From a checkpoint of a small transformer trained on Wikipedia.
Size: width 256, MLP 704 SwiGLU, 11.4M parameters.
Architecture: RMSNorm before each block, no biases in attention or MLP, tied embeddings, normalized queries and keys.
Training: a variant of Adam for these matrices, 285M tokens, 8683 steps.
MLP neurons of a small language model. Each row is named by its layer, matrix (gate and up: input weights) and neuron, and shows model dimensions 160-223. Each number is 128 + 32 x the weight over its row's rms, rounded and kept within 0 to 255. A neuron's up and down rows have the sign that makes its largest values positive.
Before each neuron's rows, "fires after" lists the tokens most often just before its 100 highest values on Wikipedia text that the model never trained on. A number after a token or word is its count.

fires after: " L" 17, " l" 11, " mag" 11, "L" 7, " fl" 6, " Mar" 5
L6.gate282 [179  78  88 162 140 129 159 179 106 149  99 137 145 119 100  77 108 110 199 123 172 159 213  76 102 122 136 102 107 106 148  59 104 134 197  98 145 158 134  98 166  99  99 145 154  55  96  92 128 164  75  82 132 159 172 133 167 115  96  83  97  92  94 125]
L6.up282 [110  81 114 126 155 112 149 113 112 129 104 124 160 163 152 111 121 101 173 185  64 155 135 126 146 138 158 123  97 110 131 193 118 146 146 110 124 194 127 161 175 111 117 136  72  82 112 122 129 139 135 199 123  79 159 106 100 156 112 170 149 128 150 127]

fires after: " " 59, "," 6
L11.gate3 [ 60 144  62 142 157 145 113  84 168 134 118 119  96 132 151 116 133 144 116 111 101 124 125  93 147 116 106 155 101  73  82 112 155 155 133 141 117 142 133  39 144 120 155  96 149 198  93  95 115 100 146 120 105 151 140 162  73 118  48 162 168 186 125 108]
L11.up3 [104 143 154 199 110  61 191  97 154 132 122 158  95 123 113 101 141 128 129 118 125 138 198 121 161  72 131 121 179  97 107 193 145 139 113  99 127 144 189 112 104  82 101 131 101 114 149 135 109 119 131 123 157  55 205  90 132 134 128 151 109 132 127  96]

fires after: " L" 41, "L" 13, " l" 13, "-" 8, "-L" 5
L6.gate501 [160  78 112 100 187 158 164 155 130 144 169  84 153 101  99 113 190 151 116 101  57 149 105  67 135 129 168 102 146 208 108 136 189 155 151  96 103 135 139 154  85 152 102 134  82 100 109 108  96 127 133  73 115 143 130 126 119  80  66 152  94 134 133 115]
L6.up501 [ 81 124 120  96 145 101 118 139 127 160  66 169 102 138 141 157 160 156 124 141 150 207 136 133 132 116 158 138 187 126 127 115 171  97 182 127 140  92 143 181  67  86 164 107 111  74 110 133  64 136 153  96 122 166  80 139 103 171 112 145 123 154 124 114]

fires after: "–" 12, "\n\n" 10, "\n" 10, " s" 9, "her" 5, ")" 4
L4.gate28 [181 195  69  29 114 126 146 133  93 133 182  84 126 136  98 124 104 143 168 161 128 125 144 187 119 145 113 108  97 167 138 144  11 100 129 115  91 175 138 107 119 234 140 151 135 132 131 116 138 100 173 123 153 137 111 115 130 129 139 132 135 161  76 108]
L4.up28 [150 152 135 103 150 135 150 120 195 158 100 107 117  87 152 121 143 125 185 126 135 130 198 131 140 108 165 168  90 114 173 147 154 109 202 143 152 175  86  88  72 146 156 117 148 135 106 101 114 156 199 172 152 176 137 110 125 171 150  97  84 167  66 101]

fires after: " and" 27, "," 26, "." 19, ";" 8, " but" 6, " that" 4
L8.gate673 [117 128 119 134 154  95  89  86 167 182 141 156 104  94  87 110 135 155 135 165 137 172 134  83 155 150  89 144 131 123 131 124 175 139 150 213  71 142 143 178 122 112  72 151 121 135 113 127 134  77 139  91 150  78 164 141 171 176 100 144  88 139 101 173]
L8.up673 [126  95  99 105  76 110 113 129 131  92 170 122 127 115 108  71 108 156 158 161  88  75  88  83 155 127 164 147 143 116 121 114 131  82 143 118 145  79  90 201  75 173 142 113 106 166  88 118 102 145 135 148 135 151  79 118 180 100 122 160 100 165 142 111]

fires after: " B" 19, " G" 12, " F" 8, "L" 8, " K" 4, " st" 4
L6.gate581 [166  86  55  95 129  98 180 129 127 121  63 101  91  89  94 117 176 154 150  91 112 152 124  96 101 183 166 136 127 135  86 130 146 163 145 166 120 129 107 154  98 127  95 156 152 129 126 116  75  76 209  68 168 154 137 138 133 135 148  63 122 131 129 144]
L6.up581 [115 140  82 103 145 131 169 164 148  90  99  87 155 137 164 108 171 141 108 136 164 113 142  92  87 157 105 113 165 121 119 142  90 101 156 115 137 147  89  75 108 138 133 161  96 130 144 112 115 133 166  89 115 161 212  81 166 126 155 122 109 169 179 136]

fires after: "," 21, "." 18, " He" 8, ")," 4, " footballer" 4
L11.gate559 [ 87 100 115 121  60  94 118 114 139 163 178 162 147 171 146 165 111 110 168  90 197 131 179 143 103  87  91 164  61  81 121 123 119 150 139 122  97 101 142 155 140 134 121 133  93 106 121  79 113  87 140 109 107 130 146 206 137 163 113 105 134 125 118  63]
L11.up559 [127 147 103 136 141 139 115 165 102 117 159 123 198 202 140 122 154 193 162 118 162 162 158 157 106  96 152  87 166  69 142 124 127 104 173 154 188 123 128 126 155 127 138  90 148  93 189 135 103 125 216  89 122  75 103 143 115 181  67 112 120 163 113 114]

fires after: " p" 17, " v" 13, " w" 7, "1" 7, " sk" 5, " W" 5
L6.gate226 [110 156 136  77 109  86  79 135 157  90 148 114 176 131  91 164 152 159 162 121  81 127 106 208 131 128 100 139 163 161 145 154 172 134 136  99  66 183  97  81 142 139 114 139 189  88 144 133  97 117 105 189 152 172 146 112 115 111  58  86 130 138  96 197]
L6.up226 [120 150 118 117  91 101 133  98 179 118 200 110 141 123 154 127 176 197 139 171 122 124 197 207 160 187 163 107  60 111 168 129  78 153  93 175  79  75 223 149 119 144  95 169 132 118 123 120 141 130 147 192 139 162 114 142 106 133  91 113 115 148  94 142]

fires after: " " 40, "," 19, "–" 11, "2" 5
L11.gate544 [172 101  76 145 157 127  96 135 194  88 101  91 140 105 143 118 131 174 111  56 163 111 107  90  86  94 108 100 100 134  88 122 180 140 103 134  88 162 117  76 130 143 126 132 215 141 160 126 162 158 161 117 156 124 103 179 173 129 121  80 102  90 124 125]
L11.up544 [121 107  90 142 149 133 116 170  94 101  87  38 131 108 148 113 113 136 108 108 169  38  72 138 130  99  86 162 154 147 124 163 115  94 120 151  97  97 163 140 141 182 122 119 153  93 160 131 149 101 106 118 100 142 145 195  80 122 170  96 116 147 178 157]

fires after: " s" 24, " S" 14, "S" 9, "s" 6, " Mont" 5, "am" 4
L9.gate386 [174 153 124 128 142 106 169 132 148 134 127 121 133  95 108 108  72 142 134 166 166 106 126  96 126 123  55  95 164 133 156 137 199 126 115 121  85 114 120 140 124 194 176  82 152 140 148 129  93 122 102 105  97 121 156  78 113 129 129 178 127 106 120 101]
L9.up386 [144 155 140 161 175 112 169 137 180 143  95 173 179 129 129 113 161 160 139 172 142 132  54  70 146 132 114  72 120 134 142 103 107 150 120 116 182 163 129  89 121 178 175 110 128 114 114  63 135 144  93 131 154  76  95 120 110 126 125 178  31  97  58 136]

fires after: " p" 28, "p" 13, " P" 12, "ap" 7, "-d" 5
L6.gate647 [102 170 152 161  71 197 101  94 125 150 144 192 125 139 189 131 106 126 131 113 127  71 128  91 105 155 156 140 145  85 133 161 155 169 183 135  77 114 100 155 117 141 118  99 121 111 122 132  91 115 104 130  65 102 118  76 157 133 195  98 166 127 150 145]
L6.up647 [149 145 192 142 129 207  90 172 120 144 196 191 105 172  93  72 175 180  65  69 136 164 176  72 117 126 187 126 145 106 119  95 138 182 137 111 131 152 102 115 144 142  89 116 166 159 123 178 136 157 107  88 131 130  93  68  72 132 106 114 142 123 163 191]

fires after: " w" 23, " P" 11, " W" 9, " p" 9, " play" 7
L6.gate345 [155 171 124 110  46 120  63 143 138  94 183 150 145 112  92 109 151 164 115 126  90 115 157 174  96 194 117 177 115  85 122 139  98 158 113 121 142 180 128  70 143 137 138 133 142 125 145 180 125 149 136 138 145 128 148 167 139 101 102 100 151  75 116 122]
L6.up345 [ 95 115 144  79 120 121 100 172 143 176 112 155 169 117 138 116 150 132 214  97 101 102 131 194 171 175 165 106 171 126 173 137 119  97 187 113 138 144 106 126 175 112  95  59 161  57 109 102 159 116  70 143 132 110 138  73 105 149 142 116 130 116 196  97]

fires after: " " 37, " s" 18, " (" 16, " S" 10, " Y" 5
L6.gate644 [189 135 155 106 138 104 127  84 150 106 106 137 149 101  90 115 156 152 197 119 144 161 145 138 156 140 136  73  88  70 119 125 118  91 104  90 113 123  71 141 162 146 135 125 156 181 231 131 139 101  84 153  72  66 114  99 123 144 164 125 129  74  79  97]
L6.up644 [173 166 154  50 145 117 171 124 169  77 145 171 168 130 113 113  96 158 189 173  93 129 132 170 125 135 126 105 118  97 122 138 133 154  93  80 127  98 137 115 176  99 160 135 110 125 176 107 125  79  61 131 111 104  88 128 108  87 165 117 177 172  84 122]

fires after: " sp" 15, " s" 13, "r" 11, " Sch" 6, "s" 5, " Sp" 5
L8.gate595 [ 67 131 194 152 157 152 179 150 105 140 135 166  99 120 114 111  78 122 116 159  84 157  96 152 160 186 106 137 144 181 127 106 148 145 147  98  87  95 132  93 116 131 117 104 113 153 152 118 107 141 119 134  96 159 148 137  99 126 166 133 135 143 119  86]
L8.up595 [101 130 149 121 175 142 107 149 112 124 102 103 107 153 139 122 111 156 107 128 145  96 103 151 105 140 145 109  60 150 163  63  75 152 127 106 127 133 172 138 127 175  97 105 119  77 144 110 107 107  89 114 131 140 118 145  64 128 180 143 103 185 127 101]

fires after: " V" 14, " R" 13, " F" 8, " L" 6, " st" 6, " B" 5
L6.gate211 [107 111  98 103 133 127 101 100 173 116 171 126 102 134 141  74 147 152 143  81 113 187  37 147 127 121 111  86 106 118 177 151 173 131 203 166  70  91 132 141 133 179 133 136  99 123 113  71 108 127 160 151  91 144 121 169 153 126 149 197 203 136 160 150]
L6.up211 [ 79 114 148 144 168 114  56  95 100 103 116 160 109 147 119 130 151 155 114 116  77 190  94 127  60  87 170 147 126 149 168 157 152  98 167 120 108 115 111 108 149 119  96 151 140 112 139 156 137 208 145 125 149 175 175 135 111 134 197 173 149 131 163 126]

fires after: " B" 24, " b" 14, "B" 13, "l" 8, " Fran" 5
L6.gate297 [114 156 129 119 165  83 151 159 111  99  81  85 114 136  73 117 121 122 111 125 152 176 149  85 135 125 151 153 171 120 187 146 204 130  91 117 109 116  94 103  75 163 116 140 161 153 146 112  80 111 137 151 191 157 124  83 101  98 141 105 106  95  69 179]
L6.up297 [151  90 141 170  98 184 159 169 158  93 113 142 136 139 104 138 109 122  89 138 111  86 110 131 116 112 139 155 139 145 119 182  75 110 135 178 154 142 126 133 152 174 119  98  87 162 119 179 108 114 147 168 129 139 129 125 116 104  53 135 106 101 126 113]

fires after: " |\n" 50, " |" 11, "|---|---|---|\n" 5, " made" 4
L10.gate404 [112 104 115 134  82 125 132  82 158 144 106 140  92  66 126  92 180 199 214 113 140 141 111 154 109 150 150 131 152 132 141 155 173 101 166 127 148 116 104 115 124 109 145 155 143 155 155 133 107 170 141 115 118 135 108 153 104 104 131  70 109  51  82 139]
L10.up404 [146  81  89 110  98 154 120 130 136 143 164 121  75  79  54 104 106  95 145 184 180  95 109 154 173 139 128 164 126 102 154 168 152  98  94  46  94 125 174 141 147 143 112 106  82 143 156  94 133 137 139 125  71 121 175 151 137  85 157  87 133 163 102 120]

fires after: "," 29, " (" 16, "\n\n" 5, "In" 4, " " 4
L8.gate117 [109 160 128 139  56 128 133  99 130 115 131 127 159 168 134 138 116 130 129  88  87  69 143 118 128 136 127 106 133 124 138 124 120 148 138 126 130 124 152  98 144 132 169 119  99 145 183  82  64  97 145  97  93 160 146  75 169 126  44 133 124 128 100 107]
L8.up117 [112 174  51 144 112  56 171  86  51 162  90  94 164 134 129 141 138 149 110 145 145 146 149 168 129 112 109 199  85 111  81 155 157 130 202 129 169 127  99  46 108 104 167 101  93 120 176 119  80 185  90 112 130  94 144 127 175  87 161 140  61 125 126  93]

fires after: " " 30, " +" 17, " |" 10, " the" 8, " p" 6, " P" 5
L9.gate60 [102  85 137 146 121  83 160  79 168 152  90 108  77 112  80 142  76 174 115 108 142 151 109  93 130  76 111 190 133 177 149 150 169 184 124  66 158 140  69 122 139 107  69 111  90 140 129 119 132 128  75 100 136 109 203 175 139 216 103 137 113 109  90 100]
L9.up60 [153  89 127 138  46 136  97 149 121 148 171 119  95 153 146 139  88 143  66 138 121  54 148 136 107 110  92 129 175 157 146 117 169 134 139  78 144 194 119 114 165 148  68 126 158  67 149 108  75 161 109  83 146 131 173 111  85 108 167  98 125 123 121  96]

fires after: " J" 15, " B" 14, " L" 8, " K" 7, " H" 6
L6.gate695 [118 117  98  85 105  78 146 131 150 134 146  90 145 139 118 199  99 144 132  56  83 160 190 106 115 106 132 152 173 157 135 178 146 141 131 141 126 159 100 122 120 163 141 174 106 109 115 119  31 117 137 150 135 117 116 134 217  89  79 170 134 166 143 172]
L6.up695 [110 170 161 112 136 111 170 157 121 102 124  36 182  84 133 176 113 122 119 103  97 165 195 127 111 151 123 121 146 184 139 158 111 152  89 121 129  80 136  81 149 155 159 165 104 126 105  97  84 121 130 178 109  87 160 150 189 114  72 202  69 171 134 105]

fires after: " L" 28, " l" 9, " B" 6, "B" 5, "t" 4, " Dr" 4
L6.gate21 [162 121  86 110 197  99 134 154 128 127  85 113 185 188  95 122  97  88 103  99 112 169 133  98 150 150 155  96 187 157 113  71 159 116 132 137 134 190 137 108 105  83  98 153 110 148 113 112 103  69 105 112 124  66  92 142 120 132  99  85 146 150 112  78]
L6.up21 [ 64 159  40 146 115  55 146 108  73 119  70 156 176 184 163 176 122 146 116 140 104 170  94  74 106 191 132  67 134 160 215  98 109 103 152 164 124 138  65 116 114  72 131 194 145 130 141 187  93 137 136 146  53  92 154 153  70 168 128 154 188 128 101 112]

fires after: "," 20, " |" 18, " G" 8, " g" 5, "with" 4
L8.gate11 [153 104 141 112 141 141 136 128 188 112  87 148 103 119 148  95 159 120 118 122  98 115 144 142 140 157  90  77 165 159 129 146 142 149 150 123 110  90  77  98 104  87 164 101  96 120 195 117 158 164 157 152 114 168 150 149 172 161 136  94 159 135 147 110]
L8.up11 [102 209 149 162 101 165  73 103  93  66 175 162 116 109 139 157 139 155 222 142 108 151  86  78 125 161 112 169 144 183 106 139 136 107 151 105 104 147 147  95 131 126 107  87 147  73  48  80  94 142 132 122 101 104 134 169 166 122 134  77 123 127 158  89]

fires after: " d" 16, " N" 12, " c" 11, " m" 8, " p" 6, " n" 6
L6.gate68 [121 160  52 102 170 112 165 118 173 105 107 166 125 137 147 179 112 135 129 107 143 106 141  86 116 150 186  95 120 158 110 148 123 169 166 169  79 152 123 176  97 192 163 146 154  38 121 158 118 153 128 120 203 161 112 160  83 132  75 183 172 186 148 181]
L6.up68 [127 186 156 114  64 146 150 148 140 155  69 187 102  96  87 151  89 160 140 139 177 102 146 133 146 151  93 131  90 122 104  90  95 128 125 118 155  62 142 136 174 151 149 140  97 100 159 140 104 204 138  83 111 160 119 145  95 244 126 143 114 101  99 194]

fires after: " |" 84, ";" 7, "6" 4
L10.gate582 [ 64 138 109 113  92  97 156 148 153 141  68 107 104 126 126 127 177 133 157 116 142 148 153 146 165 156 190 158 107 122 123  98 175 113 137 149  68 200 129 114 172 135 113 114 111 141 121  69  77 132 135 131 125  71 160 138 154 127 131 144 141 144 114  70]
L10.up582 [140 155 145 109 115  85 129 190 165  99 139 116 143  65 128  81  40 135 108  92 143 109 116 127 188 112 139 126 115  77 164 151 163 119 115  84 110 161 117 143 138 118 113 128 145 134 100 139 114 126 116 163 131  94 118 148 193 175 134 115 125 107 116 158]

fires after: " L" 18, "L" 12, " T" 8, "f" 7, " t" 5
L6.gate253 [164 100 129 106 192  62 175  44  83 109 141  67 163 101 169 146 103 133 121 112 150 175 145 130 136 121 151  98 119 157 175 146 115 165 165 127  86 163 157 130 119 120 101  92 164 150  75  24 189 100  83  93 138 133 125 147 102 100  83 153 107 126 134 174]
L6.up253 [154  56 118  76 177 170 175  97 199 167  77 139 157 113  87 147  88 109 156  85 104 189  99 100 121 125 169 119 115 157 145 114 121 142 136 146  85 156 118 150 133 117  95  86 153  91 112 110 166 147  92 118 126 149 108 109 115 156 184 111  52 135 138 133]

fires after: "0" 15, "25" 14, "1" 13, " P" 9, "2" 8, " p" 6
L6.gate120 [108  90  94  87  93  79 151  79 158 141  98 160 100  74 118 150 144 200 142 138 135  90 128 173 165 102 166  72 159  79 163 190 160 137 186 119  65 149 174 218 144 142 129  97 184 132 130 167 122 105 177 133 151 131 154 157 184 132 166 146 161 140 123 123]
L6.up120 [108 167  57 139  99 126  87 107 144  41 138 126 115 176 109  89 123 144 118  94 149  97 181 106 104 150 112 162 156 115 115 115 146 126 136 156 129 138  59 119 167 130 116 143 169 162 117 124 153 117 119 156 103  83 116 150 169 101 124 118 107 157 107 167]

fires after: " C" 22, " r" 16, " c" 10, " H" 9, " p" 7, "C" 6
L6.gate166 [ 82  98 158 136 118 145 130  52 124 155 183 148 134 154 130 174 147 180 137 123 146 149 110 162 118 142  43 161 166  89 119  93 143 124 185 153 121 165 151 113 145 156 110 104 159 153 124 165  99 156 128 149 160 191  79 134 164  96  68  73 114 135 194 154]
L6.up166 [ 98 120 134 135 148 150  82 100 106 112 101 178 124 106 138 109 116  98  98 127 103 144 158 176 113 110 136 116 120 184 140 112 132 140 161 179 106  97 141 110 145 152  99 158 108 126  78 113 174  97 116 164 118 121 128 195 100 172 128 116  98 121 136 138]

fires after: " " 20, "°N" 12, "^{" 11, "″N" 10, " V" 5, ":" 5
L8.gate463 [143 126 155  95  70 126 148 121 169 143 150 153 129 196 185 142 146 140 107 123  96 110 105 104 105 195  64 150 140 175 162 160 103 145 227 131  53 139 113 154 110 110  99 112 159 131 162 112 119  98 152 130 114 152 105 170  90 147 130 144 146 160  85 170]
L8.up463 [144  58 170 136 162 117 137 135 130 197 123 117 141 120  66  86 108 130 135 139  58 111 109 206 165 109 141 114 164 122  77 127 180 108 103 114 168 148 149  82 192  75 132 143 137  88 122  98  81 131 129 119  88  80 131  97 139 150 120 145 204 102 153 155]

fires after: " D" 13, " p" 12, " R" 10, " T" 10, " d" 7
L6.gate404 [ 60 142  99 128 145 142 178 133 167 186  79 244  71 132 107 189 169 109 108 117 143 107  78 107  98 186  72 117 110 162  85 104 136 157 180  98 114 123 174 146 157 114 107 152 124 135 176 123 110 129 136 105  98 192 127 136 141 121 107 119  87 163 100 104]
L6.up404 [154 117 160 140 140 139 104  96  90 181 153 139  75 158  96 161  95 125 164 137  61 159 146 142 122 193 105  64  98 126 123 144 102 109 112 119 150 164 129 131 109 133 128 104  70 114 106 141 105 124 137 113 104 134 108 113 129 158 200 129 131 169 110 129]

fires after: " St" 14, " Christ" 11, " P" 9, "p" 8, " p" 6, "ob" 5
L6.gate305 [100 129 121 122  68 160 129 138 103 127 124 149  90 105 108 144 162 134 156  86  91 100 103  88 114 178 144 104 163 135 134 155 119 156 129 187  61 125 142 174 172  88 105 199 138  92 123 131  66  96 122 173 155 122 135 100  91  81 149 134 140 125 126 140]
L6.up305 [ 97 129 128 118 115 114  69  95  51 116 124 138  91 145 184 165  79 149  87 144  76 108 121  64 102 147 118 149 149  52  69 161 100 160  77 159 142 107 114 138 170 158 147 168 189 125 155 120 131 147 116  97 111 133 126 109 110 101  94 189 136 103 111  82]

fires after: "P" 14, " P" 14, "R" 11, "201" 10, " p" 7, "200" 5
L6.gate545 [130 148  90 126  82 129 161  84 132 126 117 172 122 153  73 144 106 126 167 130 157 126 105  75 125 130 104 100 110  69 117 140 110 167 137 155 121 138 137 146 132 128 105  72 155 156  99 122  58 121 148 120 167 136  98 126 141  76 150 100  92 185 110 107]
L6.up545 [158 127 117 129  92 130 137 115  98 191 106 146 143 175 152 129 116 239 112 147 125 106  87 127 154  72 113 125 134 138  55 157 162 173 123 105 189 220  95 134 129 230 144  85  80  90 103  95 103 178 103 116 134 138  75 129 127 138 109 168 187 111 103 143]

fires after: " Z" 12, "B" 10, "W" 9, " V" 9, " B" 7, "eb" 6
L6.gate274 [138 137 113 144 131 133 163 124 162 132 139 117 118 101 109 135 158 119 133 156  98 135 102 143  89 137 112 120 100  98 109 136 148 117 154 194  88  97 121  78 184 232 161 141 135 116 120 128  85 202 150  71 124 149 167  77 144 158 148 129 182 144  78 144]
L6.up274 [151 144 124 125  98 130  88 113 138 168 162 131 195 126 123 146  63 138 127 158 103 179 107 124 107 169 190 134 114 162  91 161 145 202 119 151  88 110  68 109 214  86 142  80 169 107 136  99 151 119 132 114  65 132 109 147 139 146 148 161  68 124 149 115]

fires after: "," 56, "a" 7, " H" 6
L9.gate73 [125 132 135 123 125 129 138 105 143 133 174  63 102 113 106 153 103 193 115  44 104 163 130 119  91 171 102 195 172 168 124 139 103 125 134 170 132 116 100  81 111 159 128 151 166 186 126 127 107 136 102 119  95 159 126 130 173 127 100 126  73  97  96 193]
L9.up73 [143 133 111 201 140 139 133 206 133 103 195 160 106 132 139 167 149 158 140 159 118 127  97 153 139 136  72 144 107 159 102 133 183  83 188 150 172 151 156  68 150 168 131  94 125  83 103 129  58 127 121 123 167 177  77 129 121 149 156 113 117 151 166 114]

fires after: " p" 17, " O" 15, " P" 9, " sp" 6, " o" 4, " mark" 4
L6.gate650 [ 96  66 167 147 136 120 119 138 137 100 118 109  77  96 103 154 142 138 120 120 154 139  84 177  73 140  67 159  85 118 101 174 104  94 117  97 149 131 210  98 174 144 165 138 144 143 161 130  82 144  73 137  99 115 123 162 100 159 169 135 110 112 103 141]
L6.up650 [108 102 127  96 127  85 134 126 136  91 148  93  74  79 107 166 128 144 136 158 105 135 137 130 115 153 142 216 122 146  98 152  99 123 158  89 102 204 129 123 169 112 106 105 163 100 131 142  73 180 123 177 115 124 116 151 122 109 137 136 110 159 155 154]

fires after: " B" 14, " b" 13, " t" 9, "b" 7, "B" 6, " C" 6
L6.gate524 [159  98 153 130 164 126  87 109 202  94 144 102 187 128  85 131  89 145 200 133 129 183 120 134 120  93 131 165 136 111 128 118 142 197 116  86 101 190 105  86 157 143 120 172 137 153 116 102 147 146 109 103 175 116  81 121 115  60 131  83 108  41 130 151]
L6.up524 [129  95  53 104 147 131 139 110 151 162 123  88 165 181 104 240  96 163 127 146 110 118 105 125  63 119  81 119 112 126 129 175 119 157 181 118 157 105 102 127 129 120 181 100 130 146 195 105 111 141 132 155  84 145  94  67 166 189 137 107  98 131 111 104]

fires after: " |\n" 23, "\n" 11, " f" 7, "1" 5, "-" 5, ")\n" 5
L6.gate533 [102 144 173 124 139 106 228 114 115  92 125 118 130 149 153 153 110 165  89 115 112 138  98 103  99 131 128 118 119 194 156 147 126  91 107 141 132 103 112 169  63 197  95 129 118 117 132 140 144 130 152 160 133 159 152 128 147 133 169 115 110  76  78 166]
L6.up533 [169 123 150 151 111 128 182 116 139 126 155  81 158  92 143 129 135 143 127 154 111 148 129 135 150 133 109 128  98 137 121  65 139 141  65 109 112 165  86 175 110 135 104 111 139 157 127 158 133 152 129 119 156 132 138 129 146 135 133  84 109  90 126 187]

fires after: " N" 29, " W" 19, " P" 8, " R" 7, "N" 6, " |\n" 6
L6.gate494 [125 116  57  91 142  81  77  97 132  92 168 172 125 133 100 119 184 161 128 114 132 120 127 182  88  92 112 154 166 102 140 130  94 156 184 113 116 111 112 104 131 115  89 147 103 130 196 138  60 136 100  80  99 162 175 122 135 170 139 109 137  95 119 112]
L6.up494 [ 94 123 101 154 139 133 120  91 149 119 132 185  71 142 111 167 189 153 174 177 136 118 116 158 102 149 137 164 155 112 156 180 111 168 158  84 119 103 156 143 126 104 104 165  83  83 154 161 119 173  80  93 182 125 158 140 113 145 105 147 120  69  64  74]

fires after: " No" 15, " E" 14, " P" 7, " W" 7, " Pr" 7, " S" 5
L6.gate12 [177 110 127 133 130 144 165  62 143 162 156 110 143  91 135 108 109 152 118 190 172 138 154  87 116  92 118  81 153 148 117  77 148 105  73 166 156 157 125 165 138 152 106 182 160  99 135  96 117 146 126 123 132 119  82 125 166 115 114 113 101 144 191 169]
L6.up12 [125  85  98 113 124 138 183 128 121 136 180 163 107 137 111 133 132 106 133 196 100 146  92 175  75  69 147 103 130 112  96 167 143 140 155 132 108 111 212 111 135 158 122 118  90 104 108  84 106 120 152 177  84  98  88  91 128 167  92 148 176 140 147 126]

fires after: " |\n" 48, "\n" 10, "|---|---|---|\n" 9, "|---|---|---|---|\n" 7
L8.gate30 [ 79 115 135 131 130 132 143  98 188 158 101 164 120 122  87 148 153 142 131 143 169 119 122 108 139 169  98 165 135 157 118 101  80  75 112 134 160  88 169 194 138 122  74 129 155 166 120 116 113 172 114 113 137 160 154 178 134 135 121 141 103 113  91 135]
L8.up30 [162  84 119 175 144 116 142 105  58 145 102 134 157 183  94  94  68 160 160 126 105 132  91 180  73 105 149 133  70 157  85 101 156 122 139  64  92 121 158 135 160 105 108 135 147  90 130  97 136 140 129 122 153 167 162 219 109  92 128 130 102 108 100 200]

fires after: " m" 16, " M" 11, " V" 9, " st" 6, "st" 5, "born" 5
L6.gate28 [134 101  14  87 102 129 117  66  69 125 154 148 160 140 126 162 155 114  90 134 113  95  90  82 153  89 161  59 118 130 117 176 141 150  90 126  33 103  98 176 141 100 168 119 122 127 127 105  68 110 105 140 102 161  47 150 141 133  93 121 154 148 140 122]
L6.up28 [ 86 155 144 135 175 155  74 126 158  90  85 112 130 121 147 145 155 112  71  79  93 164  87 162  83 138 150  97 147 136 164 110 131 109 129 140  73 111  63 147  89  89 173 108 140  65 101 100  81 164  96  78  72 131 157 126  88 129 123 128 145 140 133 129]

fires after: " R" 11, " B" 10, "D" 10, " V" 8, " D" 7, " d" 7
L6.gate165 [133 125  95  91 175 107 167 126 178 129  95 158 101  81  76  62 144 148 157  76 174 167 141 133  86 134 149  90 108 170 195 178 119 154 171 130  78 132 121 165  90  89 119 154 178 139  77 128 156 152 130 147 159 168  62 155  95 103 134 173 119 170 133 128]
L6.up165 [118  88 158 117 100 126 109 102 130 136 121  86 153 139 155 149  89 153 152 165  44 105  83 132 174 178 124 142  99 103 107 128 170 142 127 122 101 144 138 161 108 133  97 116  85 148 139 174 134 154 150  97 133  99 150 116  55 122 151 152  96 127  61 158]

fires after: " M" 12, "M" 12, " F" 8, " H" 6, " m" 6, " N" 6
L6.gate340 [137 162 104 111 192  95  82 131 147 110 117 174 120 159 199 145 124  99 122 147 135 106 102 112 130 128  92 164 163 150 175 128 120 107 170 158  95 202  95 121 101 179 169 124  83 128  78 177 152 115  94 113 110 194 140 124 199 161  84 134 106 116 114 123]
L6.up340 [122 172 125 158 193 196 136 105 110 166 138 138 138 138 127 122  61  49 152 156 157 179 140  92 190 114  66 132 131 111 124  51  82 122  85 156 164  87  90 130 154 171 120 105 121 153 147 115  68 139  96 114 121 173  73 123 107 184 164 180 179 128 130 146]

fires after: " " 38, "," 35, "." 4
L10.gate450 [134 120  73 170 109  98 132 149 162 143 172 174  68 159 164 178 159 118  98 137 158 165  98  91 110 175 150 145 136 123 106 124 129 130  96  96 128 130 170  83 112 152 143 142  94 128  56  58  99 126 174 121  98 129 117 160  99 203 138  70 166 119 111 116]
L10.up450 [120 147  74 174 152 129 129 132 117 164  92  96 153 105 159 138 154 141 121 120 107  94 123 107 155 143 125 139 110  86 111 157 139  61 148  86 117 161 143 165 124 160 133  74 188 134 131  64 171 152 185 125 150 134 192 120 151 156 126 161 162 118 129 175]

fires after: " P" 29, " B" 12, " d" 5, " L" 5
L6.gate50 [172 137  89  96 145  94 113 111 151 130 122 179 114 134 151 152 110 164 133 121  84 133 145 119  94 161 130 118 167 115 151 158 187 159 187 157 147 138 156 140 149 129 172 176 139 132 170 114 168  69 122 151 100 146 111 147 130 131 132 137 129 105  74 119]
L6.up50 [106  82 108 119  65 116 110 145 177 101 109 135 155  92 169 172 117 126 126 167 105 129 135 107 148 170 190 121 112 121 137 138 124 128 146 139  46 110 120 163 134 141 122  71 135 124 110  99  99 107 170 119 138 143 156  97  59 208 117  87 175  98 116 195]

fires after: " p" 17, " in" 11, " d" 10, "-" 10, " B" 7
L8.gate506 [108 179 136 137 112  73 171 165 187 127  62 157 107 149 146 147 181 188 162 100 119 140 140 117 102 121  79  51  97 206 115 105 158 138 181 122 133 168  98  98 152 132 137 138 166 128 128  85  77 137 118 128 102 134 109 122 118 175 127 173 121 163  47 155]
L8.up506 [142 147  81 148 194  86  98 149 148 134 127 129 162 113 111 117 111 136  85 130  90  99 143  85  79 151 157 153 119 157 140 125 104  92 104 136 140 165  88 106 156 103 123  95  99 130 157 123 151  79 130 133 122 147 108 144 139  77 188 113 132 143 199 187]